Weights of a small transformer language model: LayerNorm before each block, 185M tokens.
MLP neurons of a small language model. Each row is named by its layer, matrix (up: input weights; down: output weights) and neuron, and shows model dimensions 16-207. Each number is 500 + 40 x the weight over its row's rms, rounded and kept within 0 to 999. Numbers have three digits each.
After each neuron's rows, "fires after" lists the tokens most often just before its 100 highest values on Wikipedia text that the model never trained on; "fires before" lists the tokens most often just after its 100 highest values on Wikipedia text that the model never trained on.

L4.up313:478498402463522595472459478454495536505552469465466484458505559428528471468481539490492537473408526463541603495492514489579486398568536466439511510569416509477563465482508475491484482522547563470511523494529487516540458488489579485475488503512509522506516416413531467538494471486517483516470574470461431461554395553451543464551527563441494563501483490451505512431518508530565522535527494475442472539489499478402523522475497496510519496474527543515530519539539499480467490487574464526538556543444501536435459482548508461471428499544478495492427502582544500540493513509560466521
L4.down313:498472561456443485495555522539535473521470533516504547476464506535487473492500517604429438522535542539454486419511505470437569583528445511566527463459495500548486525512422542542491487451448517593450506516512520563496470450524428479453442557447489545543470530515463554495407515518488467467495459487560500495524499393577439557526542523518525469509535466480470444548522558461475532507554481461482570462488526459582410520541498498519454434484521467528494468522512501570479531438515510458571458465564491534526566466457521428500483423463500507497527470427502524409559477468489536456
fires after: "2", " P", " Sw", "The"
fires before: "1", "0", "2", ":", "en", " by"

L4.up336:525512440495490468463479482448570485534530501504475468536498554545546478558508504486530511456547531470490464528572571561493546455480445539484494512483527495525455480451568481540496563512476527503521478498461487465512522519496507553504520466524469449499461437416514483479493475519477482462529503526391465500509547507441566489540511508545549550443500500553503467409491518478570479507447518515433501487527548512467467547440514508470476516486544544492509531519487492502395476525549457428481482528539517507512535511472430496512587485569579498565515565463535435506477481529478521483
L4.down336:554452546477424460479489544582491559639490545480526495482479502543485526519621497475474555461509542437580530415455508512441431486586498473498503469542464499452531510541529511508537533432484501458519516554496537507491507476548510536457480573484544509458512570505452417562438566510486480465491489532617533491464542550456490535464472477441520497494501521523456510497533452540483504550537484450465508553465458502448523521476432527503493499476486478532467522463492521465499565525464480566552482503450538537503501475517520466545482467464459515494481425557518496457471515473509460446
fires after: "2", "1"
fires before: " |", "0", "1", "2", ",", "."

L2.up388:514488465585450432521552548538546500519460539434489517567541503535506524472425485542511491535438561481531447526624512477501544484505489481463549462491481523504532586507514520513502538623465533490475525568555534498462526488546498519469464483510481462538409520543526510501475557482486472461528453551587534491494514474413488549537430534539577478498474431491466484526506510493477547536489538475529516455545453498576556438454427531493519484554504447469519577480461489452495467467512491504441473547472515469468517500537514488400498474503479480513570516568511491504523494466525482470
L2.down388:528525533414533513473459406505500488523523440526495455435462514451536462485553516490516514461581466520509562450415527513502486514505535524566465509527536512510456446517469469519537488428532493488566494376494494524548512508491501438564552490471492536443586469466480502458527465513475533497501543482404478523511491563586493479429571471441378512510502548502518531499524492490518479478513403545411514551459597542442457568547588466490491485465502527504462430496493520535534510515516509488554471451525486543527468487517504499565505513523559526485463489436499473484490553548472500520
fires after: " —;", ".", ";", " was"
fires before: " —;", " ", " the", " is"

L4.up226:551530545470510517537475559485525508558565535481534484491454547557448483475514474514523599476513484481534498465547600471443440481493527501436539472533591437538576533540557448464452529546454554475522502486469416472494511479510537457443507504493451507486532473446419539445498530491464462497454491420466484475501437553421588562501473496511485468545514490458518525484529495494565469535528430501449548536453552511465471566451535472472504501479459534463414509475468509506473434526586465538454495527462490417461459459489452449466480461493564576516469539571533500573506532539561499533
L4.down226:478508493490538555470495510545478480609471535493475482505559536495550521601453517473395472500439472512456511471538436470472541524568495435515490519482451545455485474473471524486469458457531482548509494504452523523531487559492474471535456392435530486439486484524504546483524515437518506536540545474504476551517575475559486455559539514579452528511475501493490454546488506477532464502463578563534515485519530471545503497503520543517515529503558511548488475519548401465429503497443540449637529508513511574514466485530572569468483505502458457520541521458461455491477469510425518506
fires after: "9", "1", "8", "7"
fires before: "2", "1", "5", "8", "7", "9"

L4.up386:504540524537505513502426521501447526460446488495455495449516524489527508495480425491510484495423489516597542482492518550480537519564534458502475578466465448397504574472464505513501543464513570526430468612484536499477424476429504526570539463527452429504521481470487502485502515415550474515438564446473485484519524537466516519518457541528544527499488505516404452482572504547504488540500453519488506533523499620532508449474547476471417473427517545510482529548514501576423516470524536524533530557475440523494463489508481439504553489473488511475571518516486403501497523534514477506
L4.down386:471421445505538430471550496536576516485570508489536504530503524538494483492470559498576494523560484464389448457474480464514550509490490501459558492506522536577539454481560555502489484523483465468570458440534544507528522490581526500425426525451483500535491555522505482541520396531493518467525478589531517512535472489544455518487549431470432488499535495482580503512466550463492532472489567505456492441472478461456511498523478517524564485545520478465540535455493473498542469504439463538451469468506537527461518512424501536518431524477539518526474505489487559474505474497435470575
fires after: " ", " |", " G", " g"
fires before: " ", "0", "2", "or"

L4.up393:430531516493506527474395563513463456490502495520465470504546473476563522501513432506528522505531452522522582515448565505538518461497465545486522548482489409462605473507533402555447524465492496546501447485495519593519432517488489509529500470481478509462483515446537512475462489441418481452454556572448611476553491461475421510486471532482479585502556531527507434469545563472465512555566479490473478524491547558509485472505501494542497519505524520478531589474489453515486498488436498548475549448518490529514532431545482454451575482482494530493500582475469490462503485542502484520
L4.down393:552457554498493528500561430457524529488475547509526478481474549535461475536472549480438456480487502506500443476508445526471489511560474464499546486504542557552494520474443563455586458500496521426499499556499509425475595521528471510487495553468529481518523550578482466477513496515507518483523508484543397560532512493553560543459487470529526500571496439400463548523468518538515517492450496467490543493569484471542552509489497525442540483456524507524464518521468467474496467547529498481512492544485479460466478512464509496453349541529460477499477433567490541486493452533497461476
fires after: " ", "0", "1"
fires before: " |", " ", " |\n", ".", ";"

L4.up98:531552498457521570538472525576529456484521479533514534558501437506460439542539534453462504457461502477477497552580523562454526502484494533491490472479424473543434522525613461493381581452425481467394427467496482467553510514528475489441589530520426441531436468505524540462503490516511533478483576507471502501521478528413410415470515602499490498513451579499490482432488516497550513553535477494498542524476515549477579509514508440517496535533490508514475527537544451434467465535508479494395535484498542518429532456478466454442572487480529486486468536510484476490490526469504440498
L4.down98:491454550521505504519455496463506497497514564482459458439471573505535556520466402506543491499552470499518470434448496504501501535480539520482521501530518474483527498491446480489652429566534462502555455481461552506536511552492418490567424451545510529502519539550474539502497513533493461467475470445539451572514514493556500525510520407484498484555501440476473466508470477487482470500494517574517486507488441510488454484481489534409538437515549536504580491463469587593462511506499558491543492468560506431483416521493516584526422497505488500454511502508482586502457509524420535548
fires after: ".", " ", ":"
fires before: "0", " |", "4", "9", "1"

L4.up353:552544493518485459498441528596501460545510532512513437486498522493488436584530499518468481447531562478493475471564559512503567481516472496437521485483545471517512531467559545514494533521516533450474464554458439458518545462573483504507454473509491471551477425462477490459474509477505550490469514452565461470561395530468438472487490505576484455515488447441477478517507527415518439548421423550482571460495422491418458470481575511511476415538507456466486549523481499480435493526518501469575492476515470517490510482494507514484565552485525527586469534512524480522523491512487487509
L4.down353:563518575567507457536481545504506544576504529450468499542525534514459522613558494445462555424506434473541481461487527575444561471583436507492500534483441487454499547463488525456467444494512515487474459536504458544460526526515513500434517518526456507471532430483426436496517485543605505502437489542541472487528466590536467532534470472501553462436472455416518492465516548503554509509519469510506466522585416509493531525475503538555575541489477554468508513574520490556503458528466483478553409512476521437419475546434484520490444525585496526514518535555473472499531465530482412465
fires after: ",", " ", " June", " August", " April", " December"
fires before: "2", "1", "9"

L4.up259:546522485454491483500521432466576510486548430568449487438475452478486490544454444578503596511476544473533484413513505472512512419458516498473545473510454557497505550514509481528520475518463524465522474487537541570453459464537519493485494547502380508584448431437482528428428518444486511508488454475572502519531527560492538520474473553491537462522505436446572420462521560526572537470491563514430523512449503490545519612586539510494496425525467510454460540454512501570535513487547479479458538520435542436434560408458506513523427509525496513536504572538531467538458531523524461503
L4.down259:469499521537475551561488560490465513593498532455514509496514512503550483486523502407460436396501518470501496531549559474498511511612500487550464491486551562480529474533533505476511540479537499481524507536472505427555517502433507454478461492511579533422492593542521484514555529543467473501456526489546503435465529473531451481489521495478479511539533554533470496531495455550494460562480473530530463474529511560448491381402473480497534488503562500535522489468458467462459505493434495518525453527550502564540433606476428487500585486488543551460449451489499480517501450498479509500
fires after: "1", "0", "9", "2", "en"
fires before: "–", ":", " |", "\n"

L4.up468:567533502453517537524437509522500517547492500506564375473440515506492491503491466526487525446470564510497465416597596537416526515501522472510552561489546545497529542516535527456443594519550533508427465533465482476507518457485510418499477492546507547564471451542450482408469521490517546508477497493597427421505468485468460495517518611544522507512472491515510479528581509425541468548554438519501509469461506518463484482471504534467419513481490530491424543505523523478404496480509467548543460511425513506469485455482550500480472512540509488552565533567509430517500534476466538515
L4.down468:574493449450575521519505475595507543553496495482527463475482487525528455507477491545466543494518536471500449488509534459533502512527410506471580510503558478492552437522544516481487481516560529527512471542524464563525481475467484383483498445471486549536497487431522509462439504441494462416461507536492485533512516452579438506559530589510510523482415449484510480558550529442450515493517444520525481506462466453436513505418477494528474427537472569454448525491591538556425556453539496514564479438382470545474551490436517477460523534503489514534560480498472468520568454516464520506
fires after: "0", "9", "–", ":"
fires before: "8", "0", "4", "9", "7", "2"

L4.up297:549515486468555499549457520534451551574544565411573389506428526497483476545463466506509514478483504459446469480586543537462528462551540433522505498523529514499499573491515490500461515502544574493448421547498431466496501433522481375444471487505569483553516465427516459517444487550490484502460434459536469438500476496472400481536538592580491429522475519522436488478487525484554492537492470537488498434441462462477462516512564528519493504504533448490486471534502468428452459493527496528566523458464517515510454505460509513514504486482505561536554530511537493502508479525463540505
L4.down297:525550475506576503581428545530510411508499525433474427500508594577484537491474522466444526459472450479460499554518505535465548502557471460496493560526513575472564455466512500524530472504551539511494456493506559442527476459425508498460487372489453495425506479508485468468495496518538503542536431486502464501547537544526451511536558497469507506522506431424460463461532483508536456502487537489497510467515518580490466541495591532532536543374514541553466511558537473515424492506507475538508425523414498526489483485426509511507484406560489615538493512577422586498533456481477495465
fires after: ",", " August", " February", " June", " March"
fires before: "1", "2"

L4.up103:581490446501502502541507437474486540596533495470469463477436499472574470459458530539467517475504556504497522422498520497458474488498497422512518539455479522517522504483523424502460559549536551400525496538562546456524527381547558525455438485488463491564440451537541482440468573523502477468507423446530463523521493513460523456451485613490496502421472531481480489479518489513557460517501551575452478494469461469496503497490564508516546510467499432545574484552517489401501556530542517494496512492478559513497451510531483428520553524570541525524519497474540460521505532473481531485
L4.down103:535435476525460513522463543479486519544461577476588509521496549453551512446491457553448440475562560479523519464528548516497514510571410475466450523536579546422508473486522564478522461554512577527432494499435489539486516465467522481430453502493539475546466520544425536459515539476517563471547568422499460487524487529446491518473497577492530427529491463510551447546514533509468493530560475508527467498489555498484536500495499518495534521483498570432488474479511529542472404530535507610535478508459527462528513500415575509471547494498509522517500482496441422480496392481464556526
fires after: "0", "9"
fires before: "3", "4", "5", "1", "6"